MLP neurons of a small language model. Each row is named by its layer, matrix (down: output weights) and neuron, and shows model dimensions 272-399. Each number is 50 + 15 x the weight over its row's rms, rounded and kept within 0 to 99. A neuron's up and down rows have the sign that makes its largest values positive.
Before each neuron's rows, "raises" lists the tokens whose logits its output raises most directly, leaving later layers aside.

raises: "vil", "press", "mon", "ep", "sses"
L10.down579:42 51 47 51 51 37 64 54 70 25 56 33 22 33 47 24 47 33 62 43 43 45 30 47 58 39 52 62 66 98 43 68 54 54 64 73 52 53 45 25 43 71 77 50 47 55 47 56 45 61 57 67 58 33 30 44 62 38 39 50 43 58 51 43 50 39 59 85 35 33 36 65 42 58 44 42 39 57 58 95 50 81 41 56 66 58 57 49 63 58 61 68 20 22 21 25 45 55 61 36 37 49 78 56 57 39 58 65 57 43 63 68 61 38 31 42 53 30 49 57 24 32 35 51 45 34 43 44

raises: "ie", "form", "fin", "cor", "jo"
L5.down279:44 76 78 56 55 64 54 52 61 24 58 34 47 64 26 59 47 45 69 50 52 22 73 17 53 62 43 48 55 52 43 64 40 54 83 51 66 75 56 33 54 37 50 59 58 59 54 43 74 65 65 71 70 72 37 65 58 52 63 13 65 29 60 37 83 62 47 48 42 37 70 42 48 28 57 61 51 63 54 69 85 35 55 34 34 33 70 79 46 40 33 50 69 60 54 33 59 52 59 51 20 45 67 61 52 43 69 36 52 45 23 47 65 49 59 59 58 35 49 46 18 73 40 53 48 75 47 75

raises: "ne", "ma", "nal", "mal", "nes"
L9.down747:76 23 46 40 69 78 56 45 65 37 53 39 40 42 54 42 43 34 43 44 69 43 62 66 65 56 48 27 48 62 36 55 51 64 36 67 74 17 62 55 49 43 42 68 67 37 43 28 60 53 61 24 51 48 49 53 66 41 63 62 53 39 51 59 40 47 40 61 33 41 40 56 63 67 50 63 53 41 41 42 58 71 39 67 57 65 11 46 73 52 42 49 64 66 58 41 26 39 44 45 76 44 86 35 44 78 88 32 31 45 37 49 60 63 43 66 30 28 51 74 60 48 29 56 68 43 69 48

raises: "y", "yl", "pi", "cre", "pe"
L2.down684:31 36 66 56 44 29 69 63 64 59 40 57 63 48 37 53 53 32 74 66 43 47 53 50 82 78 51 35 36 29 68 39 29 57 44 50 38 47 42 49 41 78 50 47 13 59 52 37 31 42 51 31 56 71 38 77 24 50 43 62 54 09 42 59 59 49 42 59 48 46 42 42 65 51 67 35 34 67 63 62 46 56 55 66 35 46 36 50 41 59 70 68 42 52 62 29 44 48 46 61 54 51 69 59 69 61 54 60 42 54 75 66 48 71 56 45 60 65 60 38 37 61 34 46 50 33 67 38

raises: "er", "ary", "ers", "ance", "ant"
L11.down498:70 73 31 42 61 46 40 62 66 50 28 37 30 57 50 56 62 47 79 57 64 20 56 46 54 70 45 44 38 55 60 10 38 62 66 48 53 40 63 37 20 67 35 26 33 46 38 49 45 43 27 32 80 67 61 32 10 23 44 23 66 45 49 50 42 57 55 18 58 17 43 63 33 49 35 39 72 72 76 34 56 71 42 61 87 55 43 44 36 47 44 41 34 30 45 56 31 38 51 64 51 55 90 46 39 61 49 26 49 41 31 63 37 69 49 51 38 44 49 33 68 42 35 49 37 60 49 41

raises: "ring", "ries", "red", "res", "nic"
L11.down717:49 72 36 65 30 66 28 52 68 71 47 44 53 60 40 72 31 78 79 27 61 47 59 45 39 42 76 64 58 72 52 47 40 71 47 52 49 46 35 78 49 58 66 64 61 55 55 30 47 53 68 41 59 45 42 59 56 39 49 46 48 69 39 60 46 43 36 61 39 23 63 59 33 57 55 37 54 38 61 59 67 61 55 69 26 66 54 54 26 61 42 17 58 42 49 52 70 48 64 53 20 34 99 45 36 36 59 75 14 35 57 45 56 27 18 83 41 41 51 50 63 44 32 81 32 44 56 40

raises: ":", " name", " those", " sponsor", " its"
L10.down68:51 82 61 34 45 41 64 40 49 06 65 67 31 49 30 54 43 36 48 36 40 42 38 65 63 35 29 53 50 49 36 48 67 59 44 54 34 36 63 66 41 51 63 57 32 56 68 63 34 46 85 55 41 41 43 55 53 19 60 49 59 34 54 44 38 45 64 43 35 51 41 58 61 75 55 44 60 59 66 34 44 21 70 53 37 60 24 71 39 68 51 38 31 64 49 63 48 61 53 32 73 30 63 39 43 95 40 57 53 39 49 39 13 49 43 39 50 36 41 46 57 78 39 42 48 74 39 38

raises: "'", "’", "‘", " celebrate", " once"
L10.down209:59 44 50 36 36 63 25 59 52 35 52 64 41 48 66 43 53 46 51 49 31 52 38 31 31 77 48 54 58 60 48 44 42 23 58 39 60 53 65 63 50 55 42 60 47 57 43 30 34 75 52 63 40 34 51 49 47 12 62 59 50 24 46 33 29 68 63 46 60 37 53 57 77 51 81 71 46 35 38 63 24 74 69 35 55 67 39 39 39 23 70 47 68 50 54 39 32 56 77 51 32 61 65 80 58 89 40 38 29 74 58 65 41 39 63 41 56 49 51 62 50 35 40 29 45 49 50 33

raises: "al", "ally", "ale", "es", "ali"
L6.down66:52 30 55 65 57 49 43 48 62 66 37 35 52 61 60 64 56 63 54 41 41 47 42 42 55 17 69 33 52 61 36 35 53 46 28 63 64 49 28 63 46 46 20 54 70 36 52 37 57 55 46 26 65 28 88 57 47 57 30 35 56 24 39 51 36 33 54 40 60 30 55 62 42 44 74 50 43 54 49 58 74 51 58 28 29 78 56 41 25 21 27 59 55 63 36 47 64 38 61 60 44 60 82 56 51 57 39 63 43 64 31 66 40 77 46 57 52 45 42 43 38 54 39 40 47 58 26 44

raises: "ural", "ure", "p", "tal", "ive"
L5.down8:35 40 83 52 47 63 61 33 64 13 53 40 44 48 53 32 37 36 45 58 43 54 32 39 60 58 50 67 43 47 70 64 53 60 48 40 40 18 44 65 53 57 35 48 67 40 64 35 50 43 44 64 51 24 46 18 43 52 36 51 45 59 76 47 68 37 55 30 68 58 31 79 90 55 55 74 51 41 40 61 69 60 75 14 33 71 58 47 54 55 43 35 53 57 66 45 53 52 64 50 62 40 72 45 66 74 46 81 35 66 37 79 54 44 74 56 33 58 63 66 39 49 51 58 69 60 57 45

raises: "en", "ens", "se", "re", "ink"
L11.down776:60 65 50 29 55 51 43 40 22 60 43 52 36 67 64 21 75 58 30 38 58 49 41 62 43 58 72 32 48 48 39 63 44 62 48 56 33 54 53 40 51 24 43 73 37 56 34 52 36 54 35 23 51 30 52 74 53 45 72 38 49 82 61 52 45 51 58 42 50 14 51 41 41 20 58 58 68 58 48 54 49 47 25 48 61 52 64 40 60 49 39 63 37 59 59 48 71 47 83 56 62 44 35 43 62 54 30 50 60 39 42 53 57 55 69 46 47 61 30 27 84 21 27 38 65 69 68 71

raises: "ine", "in", "y", "ines", "ins"
L9.down467:69 62 24 77 86 52 32 30 47 73 55 44 56 62 57 37 53 56 45 55 55 41 61 67 60 44 37 52 52 65 55 43 74 53 65 44 48 36 44 53 43 42 39 62 43 62 59 25 36 56 59 33 52 71 38 53 61 41 30 03 73 53 87 62 26 60 47 26 35 73 18 64 41 30 62 50 44 57 54 49 68 47 28 09 68 69 31 56 61 73 55 58 46 51 25 64 51 30 68 39 54 32 99 44 46 26 40 42 56 54 46 47 44 77 40 48 41 62 70 45 30 45 58 29 32 58 63 45

raises: "em", "m", "ma", "mic", "mo"
L11.down714:71 78 56 59 61 63 46 59 65 77 42 35 51 56 38 55 65 82 68 58 35 20 43 67 40 75 32 57 74 59 63 63 29 63 54 33 34 61 34 38 46 45 30 60 53 50 33 22 36 29 61 36 64 42 64 34 48 49 47 59 34 77 59 83 53 41 60 35 59 80 57 60 67 28 52 52 37 33 61 63 59 68 61 75 38 50 58 65 68 38 39 64 58 42 54 10 82 35 53 57 30 30 79 54 57 31 55 57 40 14 56 14 39 46 48 49 39 39 49 85 40 42 23 67 22 46 65 54

raises: "jan", "ca", "ț", "ju", "mir"
L10.down242:39 61 47 68 65 51 60 69 37 49 40 51 67 40 40 40 34 14 70 53 85 56 65 66 65 64 09 46 73 37 66 54 58 64 89 38 48 54 34 47 48 54 32 58 50 40 42 35 64 67 65 24 61 36 41 55 17 28 48 50 21 52 48 14 68 51 48 34 57 70 62 65 40 41 36 46 44 40 60 59 33 32 62 60 66 45 58 63 43 48 67 73 42 51 57 40 54 44 55 35 33 42 54 42 36 52 76 16 46 40 44 55 56 26 27 65 30 53 27 75 60 46 62 52 36 44 34 40

raises: "mar", "pur", "print", "mer", "ize"
L5.down455:56 73 22 42 60 54 67 41 53 49 56 74 60 67 48 45 75 48 58 53 68 41 45 44 45 74 70 53 48 69 48 11 74 51 48 66 59 55 49 33 56 57 67 54 45 55 36 28 42 66 69 42 49 72 68 63 40 40 48 48 62 42 55 47 36 85 51 56 51 62 71 81 65 31 83 45 61 55 62 43 65 61 24 59 58 56 43 44 67 48 53 64 52 63 46 31 45 60 69 74 27 57 84 42 59 76 53 51 47 31 47 41 39 50 59 38 65 60 53 53 42 62 51 37 22 37 51 78

raises: " behind", "pt", "mate", "bre", "ert"
L9.down448:50 30 59 55 48 62 41 34 55 60 64 66 48 47 46 23 32 32 41 18 57 52 18 61 47 70 58 47 20 43 74 61 54 21 60 45 66 10 54 42 32 63 53 37 60 40 26 47 40 41 61 50 61 38 43 38 39 51 57 88 73 66 35 35 47 53 71 72 67 23 48 66 85 54 55 34 53 50 30 48 43 55 42 44 53 62 34 54 63 26 56 70 91 43 51 44 53 45 41 38 53 50 99 63 54 42 66 44 36 35 45 47 35 71 62 49 61 45 53 58 63 52 67 52 61 34 73 61

raises: "in", "ins", "ine", "a", "ines"
L4.down518:37 58 65 82 47 57 64 06 43 67 41 62 63 45 43 42 76 70 29 65 53 58 38 41 73 60 38 81 57 39 53 51 54 45 33 54 52 52 45 14 67 45 37 47 66 50 47 53 61 64 68 67 50 48 37 77 59 51 56 21 35 87 40 50 52 40 55 34 37 34 35 49 64 51 37 56 71 61 38 70 83 40 51 35 75 61 13 67 64 49 53 43 55 43 47 59 26 57 50 52 54 46 90 33 71 71 62 61 44 36 53 52 55 71 34 63 68 55 56 74 72 50 41 15 42 33 51 40

raises: "min", "n", "ac", " not", "ub"
L2.down390:48 63 64 65 75 34 59 82 58 44 40 48 36 63 63 50 63 61 72 48 22 83 66 66 44 44 40 46 66 73 33 64 62 57 70 20 51 65 46 60 33 72 42 02 41 45 53 56 69 57 70 45 45 47 50 44 49 53 21 47 69 67 50 34 79 20 41 50 67 71 56 51 61 53 36 59 38 24 63 35 57 54 73 75 40 51 46 38 57 45 37 63 63 51 46 20 38 46 36 39 36 51 67 49 68 53 53 43 48 85 52 46 44 46 63 49 56 61 32 46 50 65 58 65 68 69 50 51

raises: " Australia", " Canada", " America", " England", " Ireland"
L10.down764:12 50 47 33 55 78 50 39 55 52 58 50 27 54 29 15 45 57 51 54 76 64 45 53 37 18 51 54 59 33 49 20 64 30 55 38 49 57 60 60 82 19 43 28 75 73 40 53 33 61 66 62 51 45 42 45 61 41 38 75 62 47 43 30 38 49 37 49 48 57 26 39 45 47 42 39 38 64 47 50 37 60 61 38 35 62 00 47 60 63 57 65 61 70 44 70 38 29 46 41 72 34 46 46 50 39 37 53 57 51 36 35 52 42 49 49 46 62 38 55 57 24 54 28 59 51 66 35

raises: "==", "Review", "====", "===", " List"
L6.down188:41 50 68 53 70 61 44 51 58 34 39 55 59 33 31 62 63 34 76 24 29 49 57 51 30 44 37 45 43 55 61 52 53 40 67 78 60 42 38 34 52 46 29 50 34 54 47 50 43 41 50 60 48 76 56 49 38 12 34 34 32 99 46 46 56 70 47 21 37 49 66 51 47 55 65 41 57 61 66 57 31 61 32 59 28 75 40 56 61 31 81 43 35 44 65 55 63 41 56 30 38 52 00 43 67 48 33 61 54 59 54 39 43 63 40 38 59 37 72 51 70 40 74 44 54 48 50 40

raises: "ite", "ins", "ino", "in", "s"
L9.down330:54 37 41 44 64 66 35 60 71 31 47 51 35 64 49 70 46 59 28 57 55 59 49 29 55 50 52 44 49 48 76 55 41 69 76 46 64 51 68 16 77 56 55 49 33 67 42 46 18 37 61 61 38 46 38 41 52 45 40 47 57 40 46 30 60 45 47 14 28 43 50 68 53 57 46 35 21 48 51 50 10 65 50 57 33 41 43 27 34 39 45 45 38 52 49 77 70 32 17 48 58 49 49 55 25 44 49 53 41 44 84 58 74 37 53 35 53 71 63 64 23 48 53 54 37 31 47 50

raises: "b", "ive", "ab", "e", "bi"
L10.down780:35 56 38 81 53 47 31 21 65 50 30 38 22 43 41 67 44 49 50 47 61 46 58 71 58 45 62 73 46 42 34 69 52 41 58 31 42 44 52 55 58 53 32 46 57 27 61 50 36 62 88 57 54 73 37 63 64 35 61 54 58 23 42 31 48 28 35 40 51 49 62 41 58 41 40 64 62 45 55 39 52 40 46 62 58 59 75 40 53 28 30 62 21 37 53 70 43 26 34 45 50 37 59 46 43 81 39 74 77 65 68 27 67 56 32 37 76 36 44 55 58 60 55 19 47 17 60 46

raises: " they", "boat", " he", " there", " she"
L5.down190:53 64 36 62 50 40 51 52 48 61 37 10 68 63 39 62 34 26 44 42 55 15 57 53 62 56 42 52 46 57 58 36 41 35 38 47 51 46 35 73 62 36 49 67 47 44 49 53 50 35 50 67 64 35 40 40 79 54 56 29 77 63 23 74 71 49 47 50 71 80 23 42 55 47 70 32 60 12 39 53 61 36 37 55 37 27 38 45 40 30 41 63 49 44 56 47 44 26 78 50 39 56 71 57 28 37 49 35 57 52 68 64 34 62 38 56 61 51 44 26 62 70 46 49 24 29 54 54

raises: "ance", "able", "ity", "ula", "ably"
L5.down46:51 41 51 29 73 31 50 46 41 52 66 37 65 61 61 69 40 52 50 54 41 51 60 66 68 61 78 40 43 64 46 71 38 42 50 49 43 21 41 46 97 50 61 58 51 79 57 60 50 73 17 53 47 60 29 17 33 54 56 23 48 60 29 34 37 65 22 06 40 57 58 72 39 53 70 50 68 46 34 59 70 68 51 48 60 66 58 69 53 43 36 42 65 17 15 45 13 57 59 72 54 52 44 47 45 29 46 39 56 47 39 20 66 50 27 06 42 69 37 46 42 45 31 27 35 66 53 33

raises: "hy", "ex", "cha", "ium", "ches"
L11.down482:55 59 27 69 59 62 59 29 88 58 48 71 84 62 43 31 62 50 51 42 70 68 70 41 68 40 55 71 31 49 42 27 58 42 36 39 60 40 56 77 23 64 59 28 48 50 53 65 34 54 95 53 36 64 53 55 34 46 40 61 15 47 41 69 51 46 49 34 35 24 20 48 29 47 32 44 43 34 26 67 32 33 44 63 45 43 56 62 60 85 71 38 42 38 63 65 58 57 53 31 41 39 63 34 71 39 26 66 57 35 54 47 51 44 69 37 40 15 64 40 68 34 57 62 79 70 75 52

raises: " and", " &", " or", " etc", "&"
L10.down715:60 47 49 40 42 65 55 27 66 66 35 31 31 54 32 68 39 56 46 49 29 51 43 58 63 31 62 62 48 44 38 57 37 46 29 58 34 55 62 36 20 49 51 41 47 32 46 44 35 44 64 40 74 41 54 49 82 44 57 22 47 70 71 44 67 36 49 46 39 53 58 43 51 42 45 57 56 35 52 41 43 58 40 58 34 17 51 61 48 47 60 44 49 49 51 63 67 52 51 21 43 53 21 48 51 64 51 51 87 42 21 31 46 61 48 59 30 87 58 49 30 44 70 42 26 40 40 65

raises: "ne", "nes", "cha", "nal", "ture"
L11.down32:41 60 54 28 88 49 78 59 39 38 55 36 30 64 53 55 70 63 54 39 55 24 48 54 59 56 59 48 38 46 47 41 34 69 27 93 17 62 32 56 72 56 46 86 44 27 61 52 46 42 61 42 62 59 67 29 68 58 57 59 65 45 76 53 55 66 19 44 43 27 32 28 29 47 36 59 28 44 41 85 42 44 63 64 33 46 56 57 62 55 07 30 32 35 64 41 38 53 59 41 42 44 99 43 60 48 55 54 57 30 34 79 49 78 52 46 63 44 62 58 68 46 67 40 70 49 73 44

raises: "al", "ati", "ar", "el", "ally"
L11.down533:47 48 50 24 32 46 18 56 65 55 56 46 41 62 68 50 53 47 52 53 42 70 69 53 69 48 44 53 65 47 55 48 22 50 39 42 22 58 50 31 33 47 57 74 52 46 81 36 38 57 71 50 60 29 43 56 42 84 54 50 66 57 50 65 47 17 41 76 76 42 74 41 40 33 71 40 51 82 58 48 56 59 79 48 48 53 24 33 36 65 17 56 21 29 41 52 58 61 48 47 63 58 61 62 45 53 46 44 60 31 28 51 14 52 49 66 61 50 61 50 63 49 52 48 33 38 57 34

raises: " he", " it", " they", " she", " previously"
L11.down123:58 54 35 51 52 41 53 48 44 89 43 40 56 52 61 41 53 48 69 40 50 35 47 38 42 75 62 48 50 50 59 47 57 66 43 51 62 43 33 23 58 46 41 32 43 43 54 49 43 68 53 54 48 35 51 50 48 77 56 75 69 56 61 69 65 55 38 33 46 52 11 50 68 52 42 43 51 35 65 70 50 69 45 73 39 65 35 53 59 38 55 49 43 37 23 70 32 23 56 56 54 40 99 62 40 94 56 49 35 45 45 74 81 34 84 68 56 68 58 50 64 67 27 61 37 43 44 49

raises: "ical", "y", "ium", "ica", "yn"
L9.down401:68 40 63 62 23 53 38 80 31 29 74 17 59 19 26 36 52 38 56 57 62 60 30 48 74 61 51 42 44 67 70 33 84 52 44 37 59 69 41 25 51 51 74 60 42 49 41 43 72 69 63 68 63 70 68 50 41 29 82 44 63 38 71 28 58 45 27 45 86 27 40 58 69 36 56 37 72 50 68 49 21 39 46 24 33 67 66 50 61 26 53 56 34 53 52 53 44 39 59 58 44 29 90 60 67 62 50 50 23 50 51 41 27 43 74 38 61 55 63 54 47 32 46 35 34 86 19 74

raises: "ity", "ities", "aries", "ology", "ous"
L10.down466:58 58 29 57 51 39 53 41 66 52 50 35 48 14 50 65 47 59 33 49 50 57 59 54 68 57 65 56 50 43 55 33 37 32 49 31 48 47 63 53 14 45 92 58 38 51 56 29 64 50 21 55 57 59 34 45 27 32 42 13 65 69 71 55 38 43 59 20 31 77 54 43 45 49 45 19 56 51 45 66 07 29 43 29 41 68 43 69 54 54 40 69 68 54 56 46 57 45 60 61 42 47 92 60 66 30 49 50 37 60 35 57 44 26 33 44 65 37 66 27 46 39 47 37 64 59 62 59

raises: "land", "le", "ish", "ending", "les"
L6.down276:53 37 64 56 51 53 49 31 41 45 51 46 64 42 43 34 66 32 29 59 25 47 26 15 50 55 43 40 44 64 17 50 37 64 58 54 28 56 55 09 39 41 63 48 53 59 29 29 63 48 25 27 52 58 50 50 68 73 42 86 58 38 63 59 58 66 26 33 45 45 49 19 47 44 62 00 57 60 56 44 53 36 75 44 52 72 34 48 49 60 59 59 48 22 60 27 62 58 51 37 60 27 79 62 62 47 41 43 66 23 50 55 66 51 54 40 51 75 29 69 34 48 35 60 84 47 53 72

raises: "est", " largest", " most", " highest", " least"
L10.down529:66 38 58 63 55 48 38 42 62 45 52 92 52 25 37 26 85 35 69 30 47 56 45 36 37 46 32 58 58 39 43 64 52 41 51 53 54 69 49 48 52 53 45 73 27 49 68 42 45 36 44 50 31 51 26 31 43 38 62 31 49 81 61 30 47 49 33 56 31 71 26 46 33 54 26 55 45 76 51 48 46 45 37 42 52 50 58 55 52 60 65 37 57 47 58 38 58 52 51 60 54 44 72 84 68 69 39 39 70 60 78 74 79 38 45 54 70 25 48 74 49 43 37 68 42 32 73 52

raises: "rt", "l", "tti", "tt", "n"
L9.down780:47 45 73 46 45 55 41 26 49 23 77 52 40 82 59 29 54 40 41 44 37 50 50 58 37 35 63 56 52 31 54 55 60 50 50 33 52 54 40 34 36 61 62 71 64 16 38 59 48 75 78 66 54 62 35 54 27 36 55 48 38 23 44 80 33 42 26 71 40 67 44 41 69 70 51 42 47 53 38 38 25 64 40 51 41 57 46 42 22 27 50 47 52 70 41 65 48 63 52 51 67 54 99 62 52 33 45 58 50 55 77 61 59 48 59 48 76 71 49 60 70 27 84 69 66 50 54 64

raises: "le", "les", "bul", "ble", "leg"
L10.down415:61 46 62 57 59 42 64 43 30 51 46 53 44 47 42 44 52 61 26 51 41 60 33 61 61 64 49 62 58 57 54 59 62 73 66 70 37 44 48 42 67 57 66 49 57 38 57 66 40 74 52 46 42 76 33 51 96 51 56 53 48 60 71 60 55 35 36 51 65 45 20 65 36 67 65 55 52 56 75 35 44 35 45 26 56 42 49 21 06 65 43 51 43 56 55 62 49 47 37 56 35 24 68 37 50 60 72 44 38 51 45 46 60 65 39 51 55 55 22 54 37 60 47 41 20 84 67 59

raises: "According", "==", "===", "The", "There"
L3.down256:46 46 60 61 65 46 44 40 50 52 46 53 45 39 58 51 57 54 54 42 47 46 48 37 50 33 53 23 50 53 64 41 38 41 51 41 64 52 60 39 84 56 40 42 52 91 36 40 23 34 66 59 52 59 49 48 76 30 68 58 35 80 60 56 32 64 58 63 68 61 33 52 42 40 43 53 31 40 51 33 49 40 21 54 49 49 42 76 39 56 55 40 63 42 68 48 65 58 50 52 64 63 43 66 40 57 60 08 48 65 43 37 46 69 44 46 67 38 53 28 23 47 66 57 64 62 48 39

raises: " largest", " first", " highest", "matic", " oldest"
L9.down390:59 60 77 24 48 49 53 32 54 35 36 59 43 49 54 55 30 62 44 44 23 52 58 23 75 51 56 59 57 34 79 53 49 49 50 56 38 58 71 33 55 30 64 37 52 58 49 51 48 71 65 65 49 66 39 36 41 37 60 45 51 32 62 57 67 42 59 47 46 52 41 62 38 86 04 48 42 72 54 52 40 17 11 43 52 63 34 69 57 46 69 40 45 55 37 28 73 44 46 53 67 53 29 64 08 75 41 52 67 41 76 77 43 28 71 33 49 77 58 44 30 59 67 51 43 39 83 36

raises: "'", "’", "′", "‘", " gave"
L11.down50:57 77 47 48 33 76 43 49 72 34 67 72 45 45 60 48 49 57 45 72 43 63 50 39 79 54 33 47 37 61 37 43 40 46 52 73 27 61 36 65 51 57 79 60 45 38 34 40 38 79 72 86 37 47 65 62 54 37 77 63 71 50 53 35 23 29 49 38 56 62 55 35 84 44 57 50 50 39 46 51 50 31 98 55 46 56 33 54 54 39 66 54 54 40 69 46 34 56 79 61 68 39 99 54 51 74 14 54 44 57 53 59 53 59 52 68 59 47 86 24 44 29 43 40 34 56 51 20

raises: "ural", "ular", "ine", "ide", "ous"
L9.down679:35 40 60 62 68 77 56 50 60 38 49 47 46 68 74 49 36 50 53 55 39 79 56 58 73 47 75 44 32 48 57 62 60 44 35 41 39 48 60 75 54 47 49 60 65 63 68 73 74 53 44 56 55 26 34 48 51 69 47 41 36 85 47 47 33 27 61 51 45 36 64 66 63 39 38 31 60 44 57 49 38 55 44 38 48 64 52 46 66 63 65 58 46 41 66 67 57 55 60 92 53 57 40 58 48 26 67 59 33 39 36 31 71 74 24 75 54 48 59 90 54 29 45 58 68 39 67 71

raises: "ist", "isation", "ity", "ized", "ised"
L5.down786:48 30 61 54 29 34 48 61 68 80 42 38 45 46 64 58 82 42 57 11 58 45 45 41 35 30 27 23 64 77 43 23 56 57 63 56 61 48 44 49 66 37 61 81 81 37 64 35 69 51 51 45 55 49 52 64 52 46 48 30 39 54 55 46 26 49 50 45 78 53 42 54 19 43 59 62 40 73 70 72 59 54 69 34 76 51 73 59 45 47 39 66 46 41 71 46 46 25 39 63 56 50 36 41 61 51 37 19 47 62 31 57 42 51 43 42 46 47 32 56 48 22 39 33 60 58 30 51

raises: "ous", "ious", "ity", "ale", "ical"
L10.down286:48 66 69 39 73 52 68 56 60 40 58 47 35 49 74 43 35 71 37 60 66 51 41 29 55 27 52 45 28 70 71 50 63 56 59 17 54 31 34 43 45 52 43 65 45 85 70 17 48 46 46 56 76 41 42 46 38 33 57 33 71 68 49 52 36 44 58 00 45 62 35 49 52 42 49 55 75 42 25 58 66 28 32 48 53 34 63 51 70 33 75 50 77 64 57 79 46 27 34 56 58 58 89 48 51 44 53 71 40 39 54 47 40 68 45 71 74 17 64 69 49 33 55 47 28 64 81 70

raises: " one", "one", " the", " among", " Britain"
L10.down452:71 28 44 52 63 58 91 69 78 52 49 56 42 48 59 35 68 34 33 33 69 06 39 42 34 50 37 44 68 21 26 39 64 45 50 49 45 76 46 69 46 26 75 64 63 25 25 61 41 70 44 39 07 32 40 56 56 44 58 56 42 40 66 47 35 33 58 24 38 40 47 30 39 37 53 29 47 54 38 72 59 48 49 31 59 48 62 59 44 45 67 24 43 32 47 23 33 41 23 40 35 60 42 75 40 51 29 42 56 60 31 39 64 71 48 34 66 37 38 20 40 41 58 32 54 71 64 47

raises: " late", " September", " mid", " December", " November"
L6.down489:50 20 38 51 47 48 68 87 28 66 60 49 48 50 23 30 49 69 48 51 78 58 56 54 48 69 54 55 54 64 25 38 47 43 61 35 52 51 41 43 50 44 53 58 37 53 52 72 69 74 51 65 49 84 38 32 38 25 37 39 49 31 44 48 17 75 45 64 49 42 36 34 21 52 72 46 74 29 46 58 52 29 78 75 34 53 44 67 30 73 62 42 30 33 68 67 22 48 50 41 48 45 46 51 54 48 49 66 25 71 56 71 41 55 55 29 36 53 50 19 36 37 40 26 49 48 47 42

raises: "ette", "elle", "nne", "ille", "anda"
L10.down536:56 86 58 29 42 50 39 60 24 53 60 39 35 10 55 71 59 51 45 49 53 34 55 60 56 39 30 61 60 52 41 58 72 26 65 41 42 57 53 63 51 64 50 35 47 60 32 53 40 37 61 59 59 38 34 47 34 53 70 53 31 45 48 53 46 50 28 39 53 30 65 42 57 33 46 59 61 47 33 60 56 51 60 19 43 30 49 56 68 49 65 45 38 62 48 66 49 58 42 08 65 52 99 58 72 19 28 32 81 36 55 42 30 58 32 54 55 71 49 67 64 74 35 41 50 54 45 36

raises: "ough", "ball", "list", "fold", "vi"
L5.down316:61 50 87 46 50 74 59 35 54 38 44 57 46 69 65 34 06 60 60 47 46 34 51 57 57 49 66 79 59 42 58 53 40 67 69 29 59 57 67 38 66 39 34 42 32 43 58 36 73 46 33 53 40 56 40 56 50 53 41 81 58 32 55 54 52 55 53 72 44 51 44 59 46 36 47 51 58 35 40 32 51 48 37 43 73 69 40 36 66 54 46 57 58 74 80 48 73 65 47 67 53 75 61 15 43 64 56 59 47 59 56 28 42 71 43 38 31 44 69 64 35 41 41 57 57 35 14 65

raises: "ability", "able", "ably", "nce", " the"
L10.down679:47 62 31 74 65 46 31 47 58 33 52 44 52 42 54 29 54 62 47 20 45 47 44 63 97 44 36 31 67 44 57 76 51 47 47 58 31 33 64 42 50 28 52 53 42 56 57 11 73 66 60 32 61 75 40 38 38 17 37 48 31 40 37 87 59 61 48 86 51 34 41 46 69 56 50 62 51 43 56 54 54 51 39 54 30 21 32 66 53 45 41 45 62 54 44 27 52 43 74 55 36 67 60 36 46 45 54 66 53 00 62 55 68 70 71 62 42 49 38 39 66 47 49 25 44 44 68 41

raises: " Great", " nation", " Canada", "Nigeria", " Australia"
L11.down770:51 26 28 54 58 69 78 56 50 53 62 55 65 56 42 64 43 46 56 40 70 44 61 50 38 37 43 70 86 47 29 33 52 60 48 14 43 25 50 52 51 45 37 41 36 24 68 73 52 38 68 58 51 13 40 54 38 46 82 64 46 55 73 41 49 54 35 64 56 71 34 40 60 62 28 17 53 58 21 81 44 53 42 57 67 39 79 35 57 28 60 53 39 68 30 26 49 52 63 45 49 35 82 60 38 31 58 79 65 68 50 57 43 61 65 49 47 84 44 58 77 44 24 36 61 77 47 43